Weights of a small transformer language model.
Size: 2 heads of 96, vocabulary 8192.
Training: 175M tokens, 9208 steps.
MLP neurons of a small language model. Each row is named by its layer, matrix (up: input weights) and neuron, and shows model dimensions 48-175. Each number is 200 + 20 x the weight over its row's rms, rounded and kept within 0 to 999.
Before each neuron's rows, "fires after" lists the tokens most often just before its 100 highest values on Wikipedia text that the model never trained on.

fires after: ".", "%", " c"
L3.up462,218,195,207,197,206,228,243,170,202,209,226,204,206,196,192,216,192,199,199,228,203,201,237,206,175,184,180,195,190,161,226,222,225,193,169,154,244,197,184,225,216,207,205,240,181,177,181,190,194,157,215,228,202,199,184,215,214,178,215,216,189,226,188,227,190,213,213,226,223,241,227,200,163,173,239,180,216,232,189,225,196,193,207,181,205,190,224,178,183,196,211,209,206,176,171,178,212,217,193,190,173,182,211,185,240,187,189,160,246,211,187,201,187,192,200,210,185,145,217,204,202,187,218,189,194,191,206,189

fires after: "0", "1", "2", "6", "5"
L2.up506,241,175,188,203,188,174,190,215,233,220,184,166,218,192,178,182,206,223,217,203,253,167,183,161,226,222,181,194,200,216,256,223,207,201,200,221,196,199,233,196,206,210,193,197,216,216,179,229,210,233,169,191,204,206,216,206,199,230,199,208,193,210,159,180,217,185,207,241,215,168,227,200,191,219,178,190,183,210,193,208,185,233,197,214,218,168,161,205,153,200,169,185,213,201,182,211,157,193,195,203,182,199,210,191,199,226,193,186,217,205,193,210,171,199,176,199,205,200,180,238,187,195,187,215,201,200,188,239

fires after: " in", " to", "9", " |", " In", "0"
L2.up160,207,192,184,179,204,184,184,175,231,177,196,204,213,190,195,193,237,168,209,185,195,168,186,214,192,195,205,202,168,184,220,242,213,240,193,201,196,167,170,199,161,240,217,196,223,210,217,229,172,199,204,197,200,205,221,197,180,214,169,240,198,187,215,214,204,164,208,200,167,189,184,187,196,211,209,172,178,232,215,182,209,200,190,173,188,220,194,203,175,189,203,175,184,199,227,223,220,232,205,214,210,231,208,271,223,191,167,161,198,213,177,204,203,199,195,202,211,176,184,214,196,205,217,203,205,196,238,170

fires after: "\n"
L3.up458,228,186,206,195,200,189,203,169,178,203,230,161,235,223,158,182,227,223,149,178,161,211,227,193,186,206,222,233,192,163,174,202,183,214,186,209,237,191,191,213,184,223,219,214,202,220,182,144,195,200,204,186,201,248,181,216,208,224,207,232,183,255,193,218,177,184,202,182,186,184,199,208,197,220,198,197,169,215,237,218,182,181,192,207,190,197,226,202,240,196,181,177,218,190,194,201,195,214,203,226,200,181,225,190,216,182,205,199,169,181,197,193,187,223,226,201,162,191,207,220,189,188,193,210,204,213,226,200

fires after: " S", " s", "As", "S"
L3.up678,222,195,205,210,176,174,200,199,197,177,253,194,174,169,228,180,203,201,169,189,238,198,189,215,195,226,197,202,208,215,230,166,235,241,178,220,202,161,207,188,192,222,231,174,215,204,193,228,194,198,225,139,193,226,178,192,195,221,229,209,213,206,158,172,172,223,202,230,163,211,180,194,193,168,203,187,188,201,202,199,199,221,179,186,179,203,169,215,231,212,178,172,197,175,217,227,210,217,189,219,186,191,233,181,211,182,170,200,205,197,194,193,187,231,172,172,200,207,182,204,233,186,216,241,189,206,206,187

fires after: " was", " is", " became", " were", " becoming", "ed"
L2.up451,187,205,228,203,190,186,170,208,207,197,185,192,204,185,175,196,195,202,194,183,193,210,180,217,202,144,216,207,211,245,181,188,212,207,209,198,169,186,180,166,193,206,197,229,213,175,226,214,209,222,196,197,175,187,179,223,155,218,197,235,197,207,252,183,182,192,188,188,203,194,206,203,225,181,193,222,195,236,206,217,219,184,207,178,211,173,214,204,169,196,198,207,168,192,226,162,198,245,196,206,216,177,229,252,209,166,186,231,200,196,179,221,212,202,174,198,190,176,234,187,183,213,221,204,254,228,230,213

fires after: "S", "s", " P", "P", ".", " Res"
L3.up181,202,211,173,203,174,205,225,199,209,227,213,239,189,178,177,208,181,200,187,205,207,187,217,187,239,155,208,176,206,206,217,196,241,201,204,165,198,208,191,209,176,213,232,168,205,219,209,159,181,199,225,217,194,248,164,186,229,207,185,212,192,183,197,194,206,188,210,199,204,190,224,220,223,193,230,172,206,238,203,216,200,187,176,203,191,172,218,181,187,204,163,159,199,222,214,169,226,215,218,212,183,178,195,176,210,192,164,174,215,245,200,219,228,172,225,189,202,195,211,212,211,177,188,196,206,209,216,184

fires after: "\n", "|", "-", ":", " village"
L2.up339,233,198,172,172,214,205,218,194,198,190,200,213,159,232,212,213,197,170,203,222,208,225,212,192,186,207,212,216,193,199,207,200,200,178,203,210,189,195,195,203,200,204,212,188,197,212,204,229,165,149,168,201,231,185,201,171,161,205,192,168,224,201,218,207,187,184,194,210,187,184,200,176,192,228,164,207,253,207,210,172,165,208,193,197,236,207,214,246,179,194,219,188,187,249,210,204,229,184,154,217,210,200,153,210,232,221,217,225,168,194,192,205,214,218,219,200,160,199,214,176,206,208,206,168,216,177,199,207

fires after: " the", "  ", " a", " The", "The", " "
L2.up39,194,158,186,175,212,226,179,184,194,204,212,191,172,211,187,242,181,200,183,212,210,190,219,198,229,195,245,231,199,206,175,183,227,217,193,196,209,183,190,214,206,198,186,188,221,217,226,176,219,190,199,207,177,204,191,215,186,230,213,188,165,225,202,213,192,210,198,186,243,214,200,167,155,212,239,166,183,183,172,181,239,228,216,227,232,215,181,210,166,205,208,201,209,240,195,195,192,203,158,228,215,161,182,212,194,179,217,186,242,209,208,188,196,197,214,196,192,172,180,204,232,191,191,172,185,205,170,185

fires after: " is", " was", " were", " are"
L2.up729,199,186,204,163,185,209,176,211,167,191,210,177,196,192,186,207,188,184,204,203,202,245,156,231,198,182,242,212,181,181,185,157,207,171,209,188,177,213,215,210,184,179,229,208,208,178,187,185,210,212,215,231,232,223,184,192,171,240,200,195,172,234,205,187,216,219,208,180,201,186,202,205,191,160,208,190,192,180,199,158,207,208,190,208,215,209,194,164,180,193,221,208,199,193,217,206,173,208,205,195,215,168,211,212,240,184,228,240,220,221,184,177,162,190,219,202,194,204,176,191,208,233,181,219,236,187,228,219

fires after: " to", " In", " can", "As", " will"
L2.up382,200,169,207,198,195,202,194,186,224,190,184,171,187,190,177,179,225,176,176,198,191,202,180,175,168,176,217,214,187,205,175,212,203,221,190,201,175,237,214,238,185,194,233,150,188,197,212,227,184,227,235,174,225,197,203,231,178,169,186,218,205,210,214,200,207,181,182,216,208,220,196,217,194,215,194,184,178,231,206,190,186,222,202,219,180,207,185,197,199,214,207,195,226,196,223,222,221,182,209,181,202,193,191,224,184,204,177,211,202,192,212,221,201,224,196,193,187,204,190,203,182,182,178,186,212,172,202,189

fires after: " the", "'", " C", " The", " c", "p"
L3.up634,188,179,222,211,220,224,156,182,206,214,190,185,156,191,223,183,214,245,223,190,196,181,186,202,172,173,188,151,192,181,196,181,233,202,210,241,171,200,203,203,258,174,188,192,207,254,190,203,173,234,225,216,220,216,220,226,237,224,153,182,198,192,180,201,227,191,220,211,225,194,206,184,205,205,203,225,210,204,224,169,213,228,201,193,198,215,168,208,215,209,185,210,186,203,214,205,160,189,195,215,210,174,197,182,202,231,217,194,215,205,185,220,177,201,214,200,152,193,210,197,227,202,177,203,193,216,179,140

fires after: "1", ")", " was", " is", " born", " ("
L2.up182,249,198,217,158,204,193,181,204,197,234,164,206,201,222,212,215,175,196,200,173,212,215,213,180,225,178,218,195,178,214,212,191,215,194,182,170,208,233,196,191,202,180,219,193,235,195,203,224,224,200,193,212,226,184,180,184,176,188,212,222,219,223,175,176,184,194,197,185,182,182,249,191,195,172,180,190,198,187,218,211,177,196,194,213,201,180,213,216,158,183,217,188,175,249,191,186,208,211,180,194,197,157,253,204,182,187,228,221,224,186,212,214,180,233,175,220,194,189,231,183,226,208,243,189,209,184,221,183

fires after: "2", "1", "0", " of"
L2.up686,159,160,193,207,218,225,185,208,225,202,195,154,176,201,210,220,192,221,195,215,241,183,174,205,231,204,201,215,217,241,236,187,199,206,191,232,184,205,156,190,202,190,230,164,206,211,201,189,192,179,199,178,218,185,201,169,185,194,194,205,189,195,194,205,218,197,215,218,192,184,185,173,176,201,235,179,197,180,228,200,237,230,182,167,176,197,191,224,175,188,203,203,199,236,202,235,201,208,194,208,160,160,174,184,167,206,221,166,211,198,200,194,193,173,181,202,219,195,209,209,175,210,188,228,247,224,226,197

fires after: " the", " The", " his", "The", " Total", " Elevation"
L2.up77,219,195,202,197,227,208,166,176,166,237,224,170,228,191,198,187,200,182,221,198,183,210,208,199,194,201,163,191,144,196,223,189,202,221,185,211,213,224,205,207,214,203,199,202,180,174,225,206,209,213,198,212,215,176,194,193,209,183,216,183,224,182,213,189,230,238,204,176,196,211,169,138,170,188,203,190,228,190,201,225,246,185,201,228,208,232,214,205,229,223,190,230,217,153,206,184,173,194,203,197,202,177,211,200,197,201,222,215,210,181,188,187,238,203,233,202,182,196,170,169,206,208,194,199,199,214,200,180

fires after: "|", " |", "0", " Serb"
L3.up631,201,214,160,178,194,190,179,215,208,193,207,224,191,224,220,221,200,199,220,205,217,180,207,191,208,179,160,176,212,236,177,189,205,159,200,191,151,216,189,204,162,208,195,172,210,180,192,208,184,194,204,208,241,236,214,181,171,190,215,223,199,215,212,202,221,175,234,197,223,207,221,193,212,189,181,186,184,208,210,219,198,197,187,232,204,181,184,226,199,245,215,192,211,183,238,206,201,228,181,190,231,209,221,205,205,198,213,205,207,188,210,237,200,233,180,180,181,189,206,206,198,183,236,171,212,211,179,208

fires after: "-", "\n", " \"", " (", "–", "=="
L2.up628,235,195,199,168,213,176,204,216,209,208,206,187,202,221,202,204,178,210,209,190,186,192,192,182,234,198,220,211,198,173,192,233,267,240,161,191,228,185,211,198,201,199,235,219,215,200,181,210,190,206,220,191,154,204,187,177,182,196,182,215,195,207,232,213,176,202,182,219,205,177,238,225,191,204,235,187,201,213,216,203,196,189,159,207,165,198,149,190,225,180,196,205,192,160,239,189,186,223,185,200,198,179,203,195,219,194,219,184,194,192,201,217,210,207,219,231,237,232,212,203,227,221,197,209,186,207,219,193

fires after: " the", " The", "==", " American"
L2.up591,216,195,179,222,216,199,172,202,227,199,224,212,190,199,238,213,175,184,206,208,206,213,192,213,230,167,190,191,193,202,227,185,235,182,215,206,196,229,192,189,239,181,212,190,190,192,165,203,172,195,261,227,219,186,221,198,190,183,205,170,169,209,178,184,214,188,198,211,187,217,179,185,186,221,207,205,221,189,210,203,228,235,169,213,237,248,199,215,180,227,195,160,179,191,206,169,171,197,144,206,224,176,203,175,230,204,234,223,213,229,174,202,194,200,242,214,162,171,194,228,220,200,205,187,214,206,174,214

fires after: " s", "S", ".", "s", " res", " b"
L3.up606,232,212,206,171,221,216,193,179,200,205,211,215,133,197,193,194,176,205,175,200,213,226,148,187,210,228,195,185,195,194,177,200,250,203,164,227,223,195,210,191,219,214,205,198,167,173,189,197,182,177,224,226,192,191,174,173,206,193,221,224,210,173,195,207,188,172,208,194,203,204,221,208,189,197,171,176,185,218,219,207,219,209,181,197,187,220,223,205,215,178,220,202,231,218,220,231,190,207,216,217,199,199,201,179,213,192,162,209,206,191,229,226,210,183,216,175,202,175,212,236,222,175,226,192,209,189,206,194

fires after: " the", ",", " a", " The", " his"
L2.up307,209,174,221,189,172,175,184,227,202,239,207,209,194,220,211,222,187,240,218,208,207,186,226,190,196,206,209,203,202,222,253,183,215,209,182,186,178,197,167,197,224,230,162,198,177,169,205,194,174,209,214,222,204,190,198,166,173,198,243,203,175,213,194,187,199,222,194,194,194,236,197,191,218,187,212,211,204,216,191,223,219,171,228,188,211,193,218,189,217,235,202,216,166,203,198,196,209,172,186,217,189,185,219,166,219,208,207,206,212,228,214,176,227,221,209,219,180,198,213,216,183,226,179,165,191,205,215,212

fires after: " to", " can", " which", " would", " that", " will"
L3.up714,198,205,154,220,176,203,148,185,204,167,196,189,197,199,185,207,212,190,210,188,223,175,202,208,191,180,219,182,213,204,248,251,208,183,227,190,173,171,194,197,182,204,210,166,213,206,212,163,204,184,237,201,184,190,216,212,200,154,201,206,194,187,233,211,227,237,205,237,194,194,208,201,192,176,211,216,209,205,213,219,183,199,205,174,207,232,214,203,194,187,203,193,205,193,206,226,159,210,171,232,215,210,200,182,189,197,181,213,205,193,234,178,201,201,206,202,159,201,162,230,227,185,185,176,221,223,223,197

fires after: " (", " a", " \"", ",", "-", " was"
L2.up334,212,215,220,201,206,203,194,159,174,204,203,204,201,191,188,200,216,194,242,231,203,192,196,193,210,217,234,199,190,193,185,192,228,204,204,199,220,153,202,201,197,230,196,204,244,200,211,239,190,199,197,203,212,208,218,227,196,190,188,175,206,217,204,182,212,183,189,150,203,257,201,225,209,184,201,242,218,237,199,165,195,204,215,209,207,189,212,205,221,206,188,200,211,174,237,163,208,189,153,184,239,216,197,220,207,215,197,181,154,173,182,235,206,241,209,208,194,212,272,178,217,180,190,160,175,180,193,210

fires after: "0", "9", " (", ")", "-", "\n"
L3.up9,208,175,194,195,243,165,223,213,191,192,175,211,182,178,222,201,194,207,179,210,219,200,216,179,214,225,192,214,173,209,202,185,227,195,182,171,186,204,243,233,179,200,219,169,162,247,226,217,196,186,199,195,243,235,186,187,170,215,217,167,219,243,206,171,203,163,194,189,204,217,205,238,225,206,180,207,170,206,223,215,184,207,194,198,231,220,240,188,169,191,222,195,215,214,209,190,206,183,195,246,178,189,219,185,195,206,219,196,185,189,221,191,196,192,189,214,218,229,214,187,187,198,219,173,202,180,211,218

fires after: " \"", " (", ".", " un", "—"
L2.up383,218,213,191,198,186,165,197,199,188,220,230,203,168,183,147,202,203,214,220,167,204,199,220,180,189,191,201,199,190,169,177,217,235,208,199,165,204,181,212,194,171,204,215,204,200,187,207,194,222,192,221,221,179,218,193,218,196,207,176,195,196,201,201,195,207,194,185,162,221,218,211,170,220,209,182,205,200,208,222,235,210,201,221,207,181,214,207,161,223,193,184,205,162,207,180,182,186,226,159,186,188,185,204,180,201,209,188,175,222,184,220,219,245,215,220,189,173,166,256,198,218,190,225,201,256,200,211,200

fires after: " did", "'", " Year", " Date", " Rank", " will"
L3.up167,187,182,199,187,179,178,177,185,181,216,207,214,214,191,212,198,197,249,204,134,216,198,213,212,173,190,215,204,183,204,194,216,188,224,179,173,227,199,211,200,180,207,162,186,192,168,200,221,183,187,213,194,206,225,217,208,239,243,220,185,184,191,194,202,169,175,220,230,217,233,202,203,205,215,219,201,155,211,186,217,231,222,179,199,214,161,198,184,198,208,193,193,205,238,204,222,221,208,199,160,223,163,188,181,180,207,214,213,201,218,225,207,201,248,192,199,190,171,205,163,204,214,177,196,242,203,191,217

fires after: "\n", " (", " \"", "\"", "/"
L2.up234,215,234,162,172,192,171,179,197,194,205,238,187,189,217,175,215,205,190,205,168,179,218,195,181,214,188,207,176,172,190,204,217,203,200,163,174,209,196,183,202,219,218,248,228,211,172,188,231,205,190,206,201,161,225,181,183,183,234,181,209,175,203,224,176,183,216,215,213,205,232,212,203,202,199,223,205,183,194,212,202,196,216,175,207,170,186,206,189,191,176,203,231,185,171,176,204,199,200,138,212,223,218,235,222,201,226,198,194,194,236,200,228,212,230,223,197,204,221,246,205,193,207,237,191,229,198,190,183

fires after: " the", "0", "\n"
L2.up244,210,188,192,219,166,196,179,201,213,220,200,189,218,251,195,223,195,226,214,215,200,203,212,213,235,229,163,181,202,229,198,206,199,188,224,209,209,202,173,184,188,195,180,176,181,193,199,236,204,194,226,213,188,192,176,225,194,210,250,212,183,197,182,194,193,242,242,217,209,197,198,170,163,199,180,200,205,206,166,197,239,211,156,188,212,195,220,206,193,196,184,200,226,195,185,181,172,182,192,239,180,185,192,198,206,175,223,215,159,170,225,202,212,211,215,191,210,198,195,205,202,210,214,185,223,192,154,168

fires after: "0", " It", " There"
L3.up518,185,196,148,201,193,168,215,184,207,153,185,203,194,187,207,239,214,174,167,203,197,216,215,183,216,206,197,186,207,198,225,165,245,210,201,208,192,220,205,219,189,186,182,173,233,208,201,232,223,197,212,230,203,208,238,213,227,176,163,187,208,210,210,201,216,221,238,164,236,192,221,189,198,216,200,204,183,201,208,202,210,184,215,175,183,190,226,199,197,193,189,202,167,201,228,195,171,178,200,207,166,180,171,232,210,188,206,189,224,175,214,227,177,187,219,243,167,186,177,195,155,205,223,212,198,206,190,204

fires after: " the", "The", " The", " a"
L2.up223,171,182,205,192,216,190,187,219,179,215,202,213,194,196,205,189,202,240,215,186,208,199,228,176,217,179,234,191,218,213,216,212,240,189,200,220,206,196,227,200,192,223,178,228,179,191,179,201,212,190,226,209,203,143,201,216,198,221,232,205,215,200,192,219,206,171,195,197,208,207,199,204,205,166,237,196,200,228,175,177,193,192,220,216,237,210,223,209,204,228,210,161,222,218,220,186,205,166,184,185,204,168,188,182,201,212,142,174,205,183,197,191,190,196,222,189,158,165,197,212,183,184,201,174,216,217,181,194

fires after: "9", "0"
L3.up513,240,190,170,176,221,238,216,247,172,177,211,209,187,192,189,227,175,182,186,165,185,214,186,197,226,181,211,200,179,222,225,211,194,192,211,225,213,179,186,222,204,196,195,194,191,183,176,227,190,206,189,240,207,209,183,229,179,206,202,222,186,183,215,192,235,205,203,185,220,211,161,220,207,211,208,223,210,195,187,240,195,173,203,192,160,202,201,172,157,221,224,202,151,207,231,219,214,204,208,196,195,175,242,200,227,189,188,170,191,224,193,218,213,212,217,200,211,222,209,185,170,212,200,182,184,202,174,218

fires after: " a", " |", " the"
L2.up423,203,215,184,205,203,202,194,210,201,219,229,208,218,206,214,200,210,194,210,189,191,189,215,214,206,200,238,226,211,185,169,169,208,189,150,186,207,188,198,248,212,213,188,225,163,187,210,217,207,175,192,202,189,151,187,193,195,193,158,186,162,208,214,184,190,178,178,194,199,218,222,187,204,219,201,221,201,228,188,181,215,179,212,189,190,220,222,201,204,159,186,201,213,165,191,217,225,202,189,206,207,176,152,204,204,170,185,165,223,202,225,189,220,234,199,215,206,219,215,195,261,202,191,155,176,248,210,202

fires after: " \"", "\n", "===", "==", " (", "-"
L2.up211,230,191,182,180,187,168,197,190,199,201,213,181,175,178,165,223,216,209,228,185,202,208,180,199,195,168,230,190,179,182,173,213,201,221,187,184,188,176,176,220,194,210,171,193,217,175,186,211,203,195,230,227,173,175,194,195,200,222,201,172,200,244,176,212,211,201,174,222,151,203,220,192,181,219,225,197,189,177,209,197,190,187,165,219,201,185,178,210,229,196,186,230,204,207,178,186,204,222,150,182,184,170,167,186,227,234,170,210,195,184,232,216,224,233,196,228,262,174,215,213,210,205,218,202,200,203,204,209

fires after: " a", "2", " his", "s", "1", " an"
L2.up310,197,199,195,191,187,196,189,189,180,188,220,216,206,182,194,245,226,213,198,174,174,175,238,222,201,203,195,197,185,246,198,210,201,245,188,221,188,199,169,202,182,202,172,199,215,220,202,224,205,193,175,208,218,192,185,180,200,195,213,171,195,201,177,200,204,198,203,175,164,203,202,209,196,188,189,233,192,198,209,176,179,197,174,248,236,183,204,189,192,195,247,203,213,193,214,191,184,228,211,208,210,229,180,195,182,229,184,211,188,190,229,205,203,197,149,210,166,225,214,205,249,200,193,191,214,243,223,194

fires after: "2", " is", "1", " was", " gard", " a"
L3.up392,196,165,155,195,222,189,171,211,197,201,198,229,203,189,223,227,184,187,229,177,191,211,209,172,213,182,230,219,164,228,216,204,209,206,201,167,197,194,180,184,210,222,185,217,182,233,214,202,197,227,199,215,244,197,215,207,184,210,175,182,197,208,224,169,210,179,191,208,163,182,200,230,185,170,200,202,182,194,252,187,193,215,160,179,186,177,228,189,218,220,209,165,165,222,230,201,161,181,210,215,202,180,211,203,168,170,168,215,184,191,187,180,204,206,213,207,220,220,226,211,182,239,222,198,182,199,207,197

fires after: "8", "0", ".", "9", "4", "6"
L2.up593,201,183,210,192,207,207,212,201,160,214,200,231,178,174,171,182,202,180,218,234,211,178,190,191,187,167,199,206,183,193,213,208,190,188,199,171,164,189,219,219,200,190,186,247,194,176,191,224,196,166,187,208,207,158,212,164,178,184,223,202,237,210,189,208,242,182,204,200,208,199,202,200,221,153,206,189,233,213,190,217,194,195,198,206,201,182,218,171,225,212,205,184,186,223,193,167,209,214,216,202,211,205,194,171,211,197,213,186,218,225,205,216,193,226,200,207,218,142,176,207,176,243,222,161,220,184,202,239

fires after: " to", " did", " can", " would", " will", " could"
L2.up351,208,209,195,222,226,179,192,195,215,199,214,220,186,188,219,183,213,198,176,210,244,227,230,181,167,220,211,175,207,190,200,212,189,214,170,165,173,187,200,208,205,216,197,169,165,210,220,247,187,176,186,220,188,258,202,199,195,156,197,193,213,164,208,210,194,172,217,200,226,183,222,179,187,231,193,182,195,193,172,227,204,200,213,220,202,211,219,208,177,211,177,177,185,201,197,229,213,209,205,225,189,207,168,204,212,236,188,212,189,232,196,197,206,214,205,208,163,192,200,183,181,177,209,172,222,208,184,189

fires after: " the", "2", "0", "The", " summer"
L2.up368,203,192,202,220,210,205,202,198,220,197,175,163,185,179,214,196,193,213,200,202,178,199,198,215,231,187,167,175,220,202,219,203,233,199,204,194,218,209,236,221,229,202,224,180,206,161,182,183,186,222,206,191,181,189,206,183,187,211,191,187,184,207,195,180,205,165,201,250,249,198,182,160,159,206,217,204,227,203,158,196,201,208,201,215,194,232,175,231,204,187,197,223,170,198,224,225,181,200,219,218,193,174,190,195,206,198,201,170,232,201,197,216,218,213,217,183,202,169,195,203,237,192,188,197,203,213,189,178

fires after: " was", " were", " being", " is"
L2.up52,196,188,191,176,188,180,198,247,171,177,203,192,208,224,189,234,243,153,183,192,186,235,203,225,241,195,208,193,210,190,201,193,194,223,176,218,178,182,217,161,215,178,188,191,200,213,217,181,189,200,160,233,187,198,179,163,170,202,217,199,191,233,189,154,206,188,227,220,186,170,196,202,185,200,195,177,208,187,166,181,212,197,191,193,227,226,223,175,200,173,175,209,206,199,202,237,200,201,180,215,231,206,215,204,199,207,210,223,212,200,201,186,181,219,167,211,212,190,173,161,246,200,184,204,223,181,209,168

fires after: "9", "0", "8", "1", " In"
L2.up698,174,187,191,139,196,182,221,179,161,180,200,170,172,166,191,207,205,169,183,202,174,184,179,180,229,193,182,210,198,228,181,185,249,212,218,209,223,206,198,201,181,212,200,190,176,212,162,185,195,189,244,216,197,186,191,203,192,199,166,221,181,209,204,254,211,183,242,213,233,190,197,203,193,201,212,192,209,232,214,147,195,223,218,199,215,168,193,206,196,186,196,191,197,194,237,252,191,199,196,207,219,201,162,219,193,230,188,186,211,190,180,223,190,208,206,206,223,228,185,240,219,173,178,182,172,215,183,209

fires after: " his", "s", " was", " as", " a", " her"
L2.up684,190,209,173,206,175,174,198,199,175,220,202,179,213,197,190,182,185,214,205,226,209,168,227,209,196,151,195,220,155,220,195,200,202,217,194,194,199,190,167,172,234,229,150,205,223,191,232,194,210,196,198,202,211,176,204,190,202,236,209,192,206,242,212,184,235,194,192,206,218,210,185,211,190,178,203,230,230,227,213,155,214,198,206,214,235,184,197,194,235,216,187,189,165,195,211,167,203,206,250,209,227,188,229,214,185,204,158,216,175,203,196,190,216,205,202,197,232,230,239,197,192,190,189,178,217,232,223,198

fires after: " was", " is", " became", " become"
L2.up60,200,197,186,179,207,212,213,212,194,176,192,179,195,226,184,217,217,150,218,191,185,204,198,205,202,165,239,212,172,204,176,211,192,202,224,193,191,172,216,179,240,216,239,221,197,179,213,224,191,221,199,197,221,218,168,208,173,205,179,193,183,195,230,152,201,211,202,188,199,222,172,205,189,199,191,221,187,203,208,239,201,206,192,130,196,210,220,195,228,164,197,228,199,206,199,188,167,202,207,188,234,224,208,164,202,145,198,207,229,192,203,210,162,181,175,201,220,198,195,164,229,170,191,208,252,196,201,180

fires after: "0", " An"
L3.up488,172,179,142,203,205,163,207,222,205,167,193,225,210,185,208,231,200,205,203,234,187,222,231,202,230,254,177,216,208,226,148,209,218,212,203,252,199,207,185,201,190,225,189,214,193,192,167,219,219,190,217,224,211,234,229,227,169,195,187,191,192,208,220,196,195,198,218,197,227,218,164,218,209,199,185,231,185,220,226,214,229,165,195,216,187,186,176,180,204,184,214,204,191,214,225,197,170,166,199,226,214,204,195,238,205,193,188,227,190,167,197,190,222,220,193,206,215,211,209,169,171,198,195,184,182,176,168,195

fires after: " the", " as", " The", " was", " a"
L2.up452,198,222,214,239,198,177,188,196,231,196,181,165,222,214,223,180,181,205,157,197,188,201,204,206,230,173,200,186,189,226,224,185,201,209,225,176,216,210,188,202,225,198,195,205,206,170,245,238,196,196,249,214,189,208,189,181,171,200,200,189,211,244,198,197,202,204,172,172,184,220,176,206,193,222,208,249,222,194,207,216,206,215,202,162,194,200,183,187,208,202,194,153,180,209,193,157,189,189,199,240,229,165,194,201,205,214,236,212,203,164,211,228,210,187,212,192,215,191,233,196,192,202,215,183,198,204,209,182

fires after: " to", " will", " could", " would"
L2.up494,196,204,208,201,202,207,159,189,225,162,211,181,182,164,159,203,212,177,188,155,228,200,200,196,208,170,206,193,206,192,172,201,209,193,213,174,200,201,206,168,236,192,197,201,195,180,185,220,182,202,224,223,202,221,193,212,198,153,224,212,232,220,224,197,193,187,221,251,202,190,168,191,198,235,193,188,189,199,179,198,228,235,200,215,203,199,202,205,175,196,194,208,184,205,195,225,200,237,220,194,211,204,169,250,224,212,180,198,198,180,197,213,201,187,178,201,187,188,143,197,220,187,182,206,196,221,236,192

fires after: ".", " (", "0", " \"", "\n", "("
L3.up700,211,225,213,211,198,210,239,171,208,203,217,207,192,187,197,205,198,166,204,201,226,196,177,218,210,164,180,203,176,223,168,178,234,209,171,217,220,225,187,231,190,210,183,184,196,191,212,223,185,216,205,201,178,203,207,198,159,211,184,191,175,247,205,205,181,204,226,211,174,214,239,214,235,214,192,244,157,182,205,196,204,210,209,218,199,206,181,172,200,232,195,224,191,182,194,189,190,231,174,185,199,162,203,193,216,203,203,178,194,194,205,229,186,180,206,211,222,182,233,197,227,203,214,189,199,225,180,183

fires after: " the", "1", " a", " The", "'", "n"
L2.up29,210,193,234,211,230,196,176,176,197,213,237,198,175,159,215,190,184,227,202,199,195,212,214,218,195,160,180,191,201,207,204,196,225,221,188,190,166,199,192,216,240,197,204,171,197,191,218,189,193,174,205,190,198,190,220,208,198,187,228,182,201,203,224,211,209,177,214,216,192,220,172,181,195,204,207,177,202,233,194,207,206,199,216,190,232,205,196,218,201,232,200,230,200,202,200,183,152,190,181,216,200,159,230,161,216,214,173,202,186,190,225,211,221,218,213,190,221,205,199,228,196,190,158,196,214,223,189,161

fires after: "'", "\n"
L2.up569,215,184,207,209,165,211,181,188,211,205,186,177,196,205,186,205,207,236,192,207,204,203,222,189,191,188,233,195,192,151,212,228,217,244,192,188,223,179,182,240,185,237,232,198,181,172,212,175,168,196,248,196,213,243,160,216,197,212,203,201,186,241,197,206,203,213,205,218,213,178,209,187,178,204,203,175,168,194,218,220,221,192,191,222,175,219,188,189,232,198,181,187,202,169,215,161,183,219,220,190,207,200,206,191,220,193,210,177,207,186,194,204,142,184,209,220,195,213,204,213,214,156,191,194,193,205,205,192